Weights of a small transformer language model.
Size: 22 layers, width 320, 10 heads of 32.
Architecture: biases, tied embeddings, ALiBi.
Training: 543M tokens, 11279 steps.
MLP neurons of a small language model. Each row is named by its layer, matrix (up: input weights) and neuron, and shows model dimensions 224-319. Each number is 128 + 32 x the weight over its row's rms, rounded and kept within 0 to 255. Numbers have three digits each.
After each neuron's rows, "fires in" lists the words (lower case) most often at its 100 highest values on Wikipedia text that the model never trained on; "fires on" lists the tokens most often at its 100 highest values on Wikipedia text that the model never trained on.

L13.up764:132120109129091088125082090113157143155156077105103120118197125115143142069155096099149150121131126106139143113182085148163120151170117157160141148118174133180102115149167112142158109104115120083108073129106124088130062122121114162117116096130200090151156188173163072149158114114161124151
fires in: "a", "be"
fires on: " a", " A", " be"

L5.up66:128116144131136128118115147121170155130131158104149134091146130146120134163117107140138191139102134114185168117123143155159106150144179154106103085081148124147151113139121117164133080069094115139165096107193153085153111173087129146154110136154175149145172136110154097130093118073159121099
fires in: "of", "south", "at", "north"
fires on: " of", " South", " Is", " North", "in", " at"

L5.up34:095097127109180143110086118104175115101068152173152086074169111132152101218180106129090107138160131124102125109130118123137113128098136132160147125130123127113164112166095142034132077147072151086181073139146099105166111080159075196085167119096117153136130107152175134127154147161098110143
fires in: "than", "and", "over", "about", "approximately", "overall"
fires on: " than", " and", " over", " inst", "ver", "imately"

L4.up1859:174153055092132162093082127173175086126089117139139053122162139159134106156155100142126095083162130146149115126176188175103140158211104182138136111120145120136176102047093115131167106079137126029118081097128185077151165175127097156124141119153164166149152126158084125130129192076107068124
fires in: "new", "other", "when", "if"
fires on: " new", " other", " mark", " if", " when", " good"

L5.up354:098126134103124105078110152153198097127106123127138129105172107162135195141118090153106165112127115096118099117120101171121129151167133197179143121186130094159165141200157141090111135123087148083099115172116081121042134147106098127155139128168075116095138167117168089127107157159159142138
fires in: "and", "but", "while"
fires on: " and", " but", " while"

L13.up979:107103155075108077137184146128162126132196129147141104136140161079129142149121137091132150129110119092184120164104149157179092146073125144172175129139113126147110168122150151090180204143129141021134177187138147137107093094213080130134151132104137128089139164137082167132105135119115102144
fires in: "and", "2019"
fires on: " and", "2,", "0,", "9,"

L4.up782:077119132091157113051137185128199089144150160159056163122102140119145141108130080116185116143167188155139139140143094129114100151168162165129146093096144145140192153123097103145161125115152141146126117173137116144125142121107184131152148116053161075122144099164139135158086148140129136069
fires in: "of", "the", "in", "at"
fires on: " of", " the", " in", "ed", " at"

L4.up948:097156143175088130133088157178115163119142165139067144142114133086077124158111134126159146152116111148126117090080179132134101223097128117099133081100235116131107139168131155091167081120094104150081127104108153122097116113171103178118129119156188107103147144196083140110128117206137122104
fires in: "him", "himself", "history", "evidence", "time", "it"
fires on: " him", " himself", "le", "les", "ism", " history"

L4.up1174:103126082109114181099109088144137064147174143109099139099096139167141151092151177162104113128124153126109100169136119103097123138096144140148086097071162116149161058115091153168221091146157181120109175148151129094107141142161122087179117124151120147126113144151182100132115193157228116141
fires in: "not", "units", "to"
fires on: " not", " un", " to"

L13.up1434:140163109089088132140118072116105104090160133184126134122114099143135128137161119145075149118181135153067129131096108128105107121193137163153107112186160085104157140182125092101192199139122097130136112114130177138105119147179158096107090123119149140174143142116164061158140135140187085134
fires in: "that", "of", "to", "reception"
fires on: " that", " of", " to", "cept"

L5.up1046:085167143155139146101182121124139130081089125118199128040131138192144161123142110123133147136179232072106188137111167160126103190139190159143139051083124142173116114108096059106093148113170169104142094102219104159123111165109151105117101114152130145097126198130140127146093115106134094056
fires in: "to", "towards"
fires on: " to", "it"

L13.up546:166178114083125092073128123124157161196124123071110139141166156104163129141188143166147086138157118170102122106121147141133056155090164178118117130132231123142080086097126072196192136141125116117101131081092104123142145154175142142141100090113163087115143105199127090206123110179093100100
fires in: "a", "as", "san", "from", "an", "in"
fires on: " a", " as", " San", " from", " an", " in"

L5.up860:059121120169165139136181130123176129139100115168186138075170138177139120102137090130078163147112092080080083067169155143144097168126145112162177127154116160092125112144142097110130113132141144174141103145123167165140092118108084161113136130066172084127187085154111139186116099092124122143
fires in: "of", "in", "highway", "through", "route"
fires on: " of", " in", "way", " through", "oute"

L4.up1775:126129156134139167141118153097151178099173152121171104129072100138128061142150054168153098131133142103103205127134049172123120170145136103161143139180134118125108162179148138102205128170101143164116072097165160158143092179142070141097076154117163128150117144079089107164194068100098097096
fires in: "to", "bronze", "czech", "n", "finland"
fires on: " to", "ch", "th", "land", "ronze", "″N"

L5.up1555:042140117091139083132105175101156155063121136173195127074120177160134141196106184129200117110148158148135217131139091124114110115168115133115126126110147107143117089136169086123148208088123079103106109128130155161163126160095132122139115166134171194154137149117088113136153071106130159126
fires in: "made", "given", "make", "taking", "making", "takes"
fires on: " made", " given", " make", "aking", "af"

L5.up251:105121141150174089139134091057134172069090152117110128093143135109138152139185171169130146119135122137119142118115123180129075133112173140165096136048154147082149140131192119039149154114087133160176133086116119178151144144115082119071155072112159180159122106168094121124135092129133147086
fires in: "on", "or", "to", "ocean"
fires on: " on", " or", " to", "ce", "r", "ut"

L4.up631:093141132164144138143164147132126137158162136097098134120123117164142177132163057149183172127147156151165175189112087163143123215155178129161173098098157062207147109114173095163132162154112154070058136114164134115124080132151082142102087116125139137132151139126095144136120094122126127132
fires in: "many", "both", "some", "several", "all", "various"
fires on: " many", " both", " some", " all", " several", " various"

L4.up447:130129114157114105128071175108087114118121136115087108102182116104116160117151167181104163103106129077053173090123119132136087147164168157159082059091144104128152084146136113146129157108027108135116153108113085115114096093196115134134109060092173146132127138157198081113122131129199090144
fires in: "to", "began", "continued", "started", "helped", "successful"
fires on: " to", " began", " continued", " started", " success", " help"

L5.up1698:143115099127164087116130157082091180137079135137129100134181133100129139137212133141138124127091163164092090143121151159124072121102155093152135141116188132134130148174146145133163046139130105159121152149128165126119111107098092150131143107111175155145148105200084117136162088148137116131
fires in: "at", "moved", "on", "life", "in", "owned"
fires on: " at", " moved", " on", " life", " in", "ed"

L13.up527:120109128156055136154122129100116077150122146125110131078152105126153202135188107161103135098125161137176134144118105131095122162124116164126151071118159081180129111107151153126175154109099144086107167120124130101135075107133108031071135095134116140120153131152097117115094163105198096124
fires in: "all", "most", "two", "both", "many"
fires on: " all", " most", "ost", "wo", " both"

L5.up514:125150079101157147097148103137118167085096121111106096136154092148069155087155190097112078095115109126127145121164144145147129173154100129159124059180136129103166132156163184058124086155151133135085180108157178151153119094157154124138076127146110150112129120158138119132084161099100109112
fires in: "season", "year", "weekdays", "series", "days", "shows"
fires on: " season", " week", " year", " show", "ason", " series"

L13.up111:137142114182086098073130147096157134164173116112102131087146158176129180112105071120124147052128176109106148174125135149142144073109061099123098101140126062131147077152154194163121136147138145069162150136124114114158114117154101175167123088100124102138086128172146142146112138079169123163
fires in: "had", "has", "it", "to", "having", "was"
fires on: " had", " has", " It", " to", " was"

L4.up211:068146158166135118128128171123196124110102148090116118135139125127160094090136123127109116154113151140111159095133181133149138211179126134148151129117142122087113125145101130111063189113079125107163076173129108061068132151086127095134147097120115127094214164104146100177097159196214080130
fires in: "this", "same", "own", "another"
fires on: " this", " same", "is", " This", "ic", " own"

L13.up91:098147056142094074109133150169110175130151132167134075135137129160108123124107139132133134084121118078115118084137123142146119128180089194113116112150131134127084131136141189117142079105160031146158131123086140150201108142186166090095117170132140107103147125175103101130121120143111114065
fires in: "it", "has", "would", "had", "will"
fires on: " it", " has", " would", " will", " had", " rem"

L5.up675:124087139084116121094099157098194085140195153125112125084136109106125164142134105117110147098131144085127178153118056122176145068136121150128114112134163095083076150087116175160152141090111150085136177153123092104102148163140141155149155132123098136129147101112214109147109176154179188100
fires in: "his", "he", "who", "and"
fires on: " his", " He", " His", " who", " and"

L13.up163:098121131126102133116126167104100117136101163158081094134164136165063167142097123098108088129077107135162116112246125125117096144138109175091099029136168119078134075154114105121090113090174118143128117157063153104139103131140153173173128098125171126151131117169101108119150126148172113104
fires in: "also", "a", "wrote", "has", "was", "is"
fires on: " also", " a", " wrote", " has", " was", " is"

L5.up928:089113118133133122125090125098180155100080144128124112103138143128184124136158118079083177125167113086150145084107144144226131116142108143128101124106159093115110161123089116146140087113116113108180114152178087123169105145112089172153086106100117105190219164148053091182091135176231143126
fires in: "united", "south", "north", "new"
fires on: " South", " United", " North", " New", "ew", " West"

L5.up861:112115165164093112141156156144155162134179139147081130127112161094070154160112124154115168141100166120208084115158090184150109230131142164100072115086186133131146155125111081106110086145105127124177145083171053132081086194090124143124129115126141148115170138136090127189112115152197153048
fires in: "its", "s", "times"
fires on: " its", "'s", "ish", "es"

L13.up90:138080151125206171093176099137177128102145099157160124097139151169123118107154082101192156093110143132143072136170141069139159137099188136123139094096106150115159094067094170137166122131086134116062157142083170118137073151171122077139118133146131119119143204178189110094167146091125117127
fires in: "political", "merchant", "economic", "cultural", "religious", "academic"
fires on: " political", "ical", "ic", "ch", "ural"

L4.up1112:116140092087137117050063168146165128145117136125152129120115127118055151172117150147187180101108164169144140190096185156116100122103142128089165094111130110120152146181030130109107083131092145129096158100126175092171181117181106150150143084159131135067101158107186096117132140156172067131
fires in: "had", "first", "having", "over", "thought", "literary"
fires on: " had", " first", "ever", " over", "ought", "iter"

L5.up909:124156159057117049110143131135112154098107157179168093123066130162145090140149100139088133085102186120159169171145127110096123121124154206118114103143131097149115120094199104077140085079117118113093144112133162114162100204155135111124153101096194150109171183156086092124094035142113142057
fires in: "name", "called", "as", "make", "names", "word"
fires on: " name", " called", " as", " make", "ames"

L5.up138:065112122085141066066133168150159089148160121188081146152054121094143120063064146097095118113139174110123107118131122146143118141131236114101131114176147142171175142125142097142132169114148145148105113161156128125186167154120109144126106142154154102108152115194146120131122093144121082135
fires in: "called", "of", "followed", "harp", "take"
fires on: " called", "ed", " of", "p", "t"

L13.up1888:091179137144169069065151168137114148109161184120164125095144148133102171113131144172146148105031162122172113131101173163124124161117122142063121119070164089127155154191128159186105098143169100120093134126143074106176130139088108103145089139133176184125119143206103072139153072112107150080
fires in: "would", "will", "could", "is", "s", "to"
fires on: " would", " will", " could", " is", "'s", " to"

L13.up1379:124104158153137097170125155145130105120135152135083145101134116112162118141129144155164099077090102134134122098113116141129118165080158139137122133131204124191170119100105145181209146125066127101076150128185150130058118144111103111126174142078114165115153155115163179121125133193197126103
fires in: "his", "s"
fires on: " his", "'s"

L5.up1015:134144164142157072167147180119192148083093131161138123112149070169151166138115109095154098047132163097076127185149138101166118141081196131127146102095109163156150074105059099123072121144091119140158166093094101124141149178121157114130089063169141107080166147091151130149090105138149140168
fires in: "at", "isbn", "m", "theatre", "based", "distant"
fires on: " at", "T", "t", "B", "it"

L13.up405:088108186107101114142091126112172069148151170135189147133159145127128154200100119133057135143173121126130135153141099142100099188088176117167061129103127144113172123149167131096096154128138169067122073158120126091135145198162125102102111153143154138095123178148097088095151158122155116113
fires in: "and", "or", "to", "then", "than"
fires on: " and", " or", " to", " then", "or", " than"

L4.up1150:134148150123107107116085141153132147098123116190148126110140106130092108138212102132199142109185199133173162105090131187121088123145123133106078108070170078136107141150085134144101112151125114126132114098174121113190128120152104091142156127179138113086125169165174175111135139116184127073
fires in: "team", "has", "after", "had", "following", "club"
fires on: " team", " has", " had", "ing", " after", " club"

L5.up706:121169088121056131126174155091164112160105130108106088096153137189133108200207070136069114095145170161144163140104116104135122114119129156204145122214156070172127131145115115151089083135140122057124089141112152078161119195146086156077131099137109127155127123127121099140100136118145104120
fires in: "all", "just", "though", "thus", "justice"
fires on: " th", " all", " just", " All", " Just", " Be"

L13.up440:050055168124246151125151157089151130132108178135101137127186128101151182141150130179077162090096159152144151157145144100161066187085165128149100118055110128086089101185077117165148137141102082128173138115087107122098152089084151121155167095132106088089211139105157108168144097132137079117
fires in: "at", "bigg"
fires on: " at", "ig"

L4.up469:123123121110109111127130156126171125073155136145059100070159109174156105187147137119140129144139157089128142128112137108129102134142154160127101093084142090125136086171113161159116148121118089126174146136120160066040092077169139079135086048064165116131132155169169168146084151132132120051
fires in: "to", "immediately", "that", "the"
fires on: " to", "ately", " that", "ely", " the"

L5.up1825:133127121110084086137108161111134110125164149114176075103041054074111132152116132122105104108130148104089138163078081135132101144179163205116140088143182124158155113083135141114196126098135127119118151142079148095115063181168074114124133159098120160140150120158131121124116158133117092086
fires in: "who", "what", "either", "rather", "which"
fires on: " who", " what", "ither", "ather", "one", "ich"

L13.up1366:117141098047124111098124143105133123139173160077087133128099143147119101113154165127113122101061182106149134105176162142150099137139123126195056147142134118221108073156154118154110109087139076118172140123106133137176114185113115071115077066083161096167171148182110122179110112115094125101
fires in: "a", "the", "an", "it", "later"
fires on: " a", " the", " an", " it", " later", " as"

L4.up1389:083146141169104040090137108144188140125103154103042133124070115104135150145181159150077183089145137099145125156141137150166141137134190164140095088077181163170134111122168114119163153113173122134133143151155146102183116118140107161121080106142194133130138141189093123108122147137190103106
fires in: "as", "becoming"
fires on: " as", "oming"

L4.up302:148104120098153084100131115082189060154139146103175094097110140121139093175186121155122158057160157101072109182119100145173158143071121142131165083159153110151094136097087155180140099126112153082168113138196144130132105207153146095086138113110117158080138171138140120141126146117159115113
fires in: "an", "games"
fires on: " an", "am"

L13.up594:108137106122169062122078157135117105200169134118120087105167155100137131083108188135181151114084135128132199120184141163088144104131110130174073077053141133114098158176095102111138067138092064119042141183082106099177077098136157122131119139126180150115153192203173133105088163101065089130
fires in: "has", "work", "had", "have", "agreed", "would"
fires on: " has", " work", "re", " had", " have", " would"

L5.up142:120084140117094134114110135117131111177155114166109113117120137097122177174136119122122114108159187099099088129177126148148141185157107104141123110153164004152139145142102080109109118125097138086123159147137127140079110142142137095127033107120091139137102132113099129138081147127143089125
fires in: "long", "all", "tour", "country", "war", "still"
fires on: " long", " tour", " all", " war", " country", " still"

L4.up999:061115108112102142116110171132159141126120092110092146141139042216112137091084126122139137149172176199157142124111135166107125149137157110135110178162132048104108128198163137127111093127124154094158127107171128148065156134130055137131151116164111112133151126125061143133166104173136127124
fires in: "london", "china", "canada", "france"
fires on: " London", " China", " France", " Canada", "ia"

L5.up1797:133213097166155118110150083104160113101187181139137076132155165161046151141066142132136173097115186091156211115109185192150090113138145179116093101164173083088118138094141142064193149126089146147131118118119138115191128142165136156154088108137116122163131077112039071091111134103104094137
fires in: "would", "will", "can", "weiss", "weinheim"
fires on: " would", " will", " We", " can", "yl"

L5.up1660:129130131114083099140099113084148020148156150122104127116129144131100162092118098122100150123169075115136121145192117151117129112071125148102082107087176137117148102120113150126174127147103153112151143121132122105121178180102117145083136106160133102176126146130102170110139149214213136119
fires in: "and", "1820", "a", "19", "early", "she"
fires on: " and", " 18", " 19", "==E", " 12"

L13.up1772:110117138163127091105125190099159102145152117108089138103169056142136143115153124121147116130118133082111164072180081142127073153161129120091102113096089113132070081078132165126124146119132176152118178164102107133115112165124183142105124063098164108119122175146180202163111123113191126115
fires in: "a"
fires on: " a", " S"

L4.up181:086112115119136147115119118123151131155113151121100099148142094131122140096156125149076159087108163122091123118130157123154127172126169091196166081123113161066127133192187109096136076191141173109131148133121168132124068121144177130106115089161147064138146100116161081106097114154173091140
fires in: "at", "near", "reached", "approximately", "m", "reach"
fires on: " at", " near", "ate", "ached", "imately"

L5.up835:145089105163146125081146127085131130114069165115157092158162089090122159161169100092131138130178159149100171073087186120110132102150115107151113115109146115150102133223138159135140126143137129101155130114133180076193158131134136066087131104148143131138141143164101156127153176161155065132
fires in: "city", "east", "county", "town", "south"
fires on: " City", " city", " East"

L5.up1610:113156077139125119071059139159141064141094140137147101116085109150124143145128137145131140114200123122081169126111134184111152173131113127123125139120163101109093100134176152144116087153121157081102137085124166066160202159171111104146082129085129133156146123167074139110143142134114108166
fires in: "world", "still", "ranked", "finished", "place", "division"
fires on: " rank", " still", " world", "ished", " place"

L13.up1365:156123138106166173121098090116119145174144118089130153124103090119115161152121126153123110127106170131142122168122132125100090174147180130109082136094197087145110121090116091158100171134083157121127129099052203151163120199112094130132091062081102152191129166121122145138158142170123133149
fires in: "of", "the", "their", "a", "he"
fires on: " of", " the", " their", " a", " he"

L4.up1452:160159145103090094099140131134202166077163134189163147095169135203110166130111175163130063136160117105161160147127123168152090140140167127166148056130144114115110116066148141116138152101124152052164108090133178173104105155128163118148102129136138110132116137077132150109137128094129169115
fires in: "to", "time", "when", "while", "finally"
fires on: " to", " time", " while", " when", "ly", "ile"

L4.up82:074147105161179145144072126146120183172151156172145121073094127089150129156112095139131069094146118145107149170130090136126107215125194119137192093138142128120171134141158080064183205154062146073065163129113171136131085161123121135170200133134182121105144112135130099148151067066147117108
fires in: "such", "given", "some", "wide", "give"
fires on: " such", " given", " some", "ide", "ive", "iving"

L4.up157:151121126160138031105159107090138101162185153119060121099110133110054143132166142128124189065096119111157160096139131148168104128141137137107138103101209172131123112109159173109164138159110125144153119116113119153177111154106140172180047116114154088183148121183108081124095151156138130146
fires in: "is", "was", "she", "gbr"
fires on: " is", " was", "he", "ers", "R", "e"

L4.up1829:061127138152083134132153143122157090151174129131165132106170056098128183170115136093127119098159169094039147197121157182097103113137111134105098108117168048115114097144107143077143162103120129119193133172142146168136100161155112141102081105163119154118126087124107135092105078181158129150
fires in: "which", "will", "it", "helped", "youth", "also"
fires on: " will", " which", "t", " help", "outh"

L4.up610:133178176084126089082109168145166122086103152120178123127094161105091199173157119130099166099110112112129125140174144163159134138149149158156158121157141092093110122112157116126116079107089145092156086107145138111176147146170191140137102102100132079095152213123034145117149155169160130146
fires in: "university", "senior", "youth", "mission", "chief", "tanks"
fires on: "th", "enior", "outh", " University", "ission"

L4.up353:145105114122113126142141140139108163155091110144140099126129115172125101116119141146109125144122173133117133143189175109129126122198196099142150166117181078195136099102154143079201196149105071107097138116107160129155078141109100143171119099113195132130176135115108153110141075094073140127
fires in: "made", "opened", "built", "make", "such", "mistake"
fires on: " made", " opened", " built", " make", "ake", " such"

L4.up720:120121114139170118121155135097125140115101130116133115055143076132176150138164096153085113156134138075072101091230120156159123113162137151145138107128144149065110089175158106080147076163144138132170123160179135159072124105117126153086148123146185166084129085178093080201229086103117153114
fires in: "at", "of", "göppingen", "along"
fires on: " of", " at", " At", "t", "ing"

L4.up1625:115136061129123155153133208133188116130182149112113112122129141093138161195111061169181156109144139154138115185133116145096135120100144135130169126112133075123162107133037116089144150115118174064139148168063155111142110172165079095169133141176099180116179096138114131128114168140136130179
fires in: "they", "these", "it", "other"
fires on: " They", " These", " these", " they", "t", " other"

L4.up748:140117092135122141113090141145185110146112152114063119105153147128123104163086103143077110098139167142083133128205124122107115183157115155097164143121151136141136078109129121104161113136151150067169158164129103137073136160119158165160137104109111115133138099198105066126081191131144108057
fires in: "his", "another", "last", "your", "any"
fires on: " his", " another", " last", " any", " pe"

L4.up1026:093167127074127153123150112115176113064071132160101107135135120185160169106096112170064098116131170112099154110133139141188121161146127109166132095162104128129137072087149103075129093134103090126147079149175113141124087140126122115077036132106166120187143116142079122127137097201187079134
fires in: "to", "from", "january", "within"
fires on: " to", " from", " January", " August", "ach", " within"

L5.up1733:151169110088145179101170130084139132086120173134073132124115099136176183138124119170111181154141183168116129073181080083171065149113170085197133102178134141126158149154094079106190156108137098113104101170107086129199148119139101104096120110076105130110133128101152159117137100225193098151
fires in: "general", "under", "premier", "lieutenant", "colonel"
fires on: " General", "er", " under", "ant", "mier", "el"

L5.up747:169145130124094148118167099099155137171150163145151144084131084143180185188177115077120146145165134111145117135150112112079096126075126118139132134121168089181106145135098119153136169112116157097215092140133122107092209163082119155154116132177105087170121129152163140109098144159166126143
fires in: "under", "via", "there", "fairy", "of"
fires on: " under", "ia", "er", "A", "y"

L5.up794:138115108087092150140132088111166146126124158125174107115144033167156136165115145103098103108076188072094117140136104111121085163062141157171115169159143137166138068126100135153165179120059128064135110160136094068103102116073145110134094128130119099129129128153073087115177142119100107177
fires in: "of", "isbn", "department"
fires on: " of", "et", "artment", "N", "iron"

L13.up267:145131147089110126096136165100130168159077092121110109094074123126123145137144102176111159110117151073086142190202064141171133094094128153139117117114128131112075095124091162149101141100171113095148102185109117093107079177152120144134109117150104106101112128137147144132133143154174134123
fires in: "an", "animal"
fires on: " an"

L5.up500:064116142185208093149120053117155141130133139165171097088187112129093142137163110116144094097092086062132076109188108108120106135121143129111123099082162120108133073162147148121090135143126110161119149139103107117073086117135111136142105108054158122093124088175121065169117148075117089065
fires in: "in", "at", "on", "of", "its", "through"
fires on: " in", " at", " on", " of", " its", " through"

L5.up1120:095094108108064029079133146143207149116127109123177104133113106129155128145129094111115131135131106124147160162131135186116121138182118190114083097093142105164159160113176153086128130120119103067146122114140195170095155161144139123177120145104157133130143123157102133134092157087162130149
fires in: "who", "which", "whom", "when"
fires on: " who", " which", "om", " when"

L4.up711:070099093137080115098159136131133142131128158211148121079132108103103156112158119092160100132127155143183113180107118146110091160159137181134152087123148128109172159098117142099105116086117111123150197121119120088147113148139193135093103101121151127102164185147094135118144119160110130092
fires in: "life", "woman", "wife", "home", "death"
fires on: " life", "oman", "ife", "all"

L13.up118:128166137141122031134124148115147165172107127111091135068105124145140140160203056063163152109157149139154176124158129174129130142160118159152129164110215144103119097111188112113165156125133151130107113058089151106115170182093104153156060133101140124180167127156134058115123107081138138130
fires in: "was", "be", "been"
fires on: " was", " be", " Be", " been", " Se"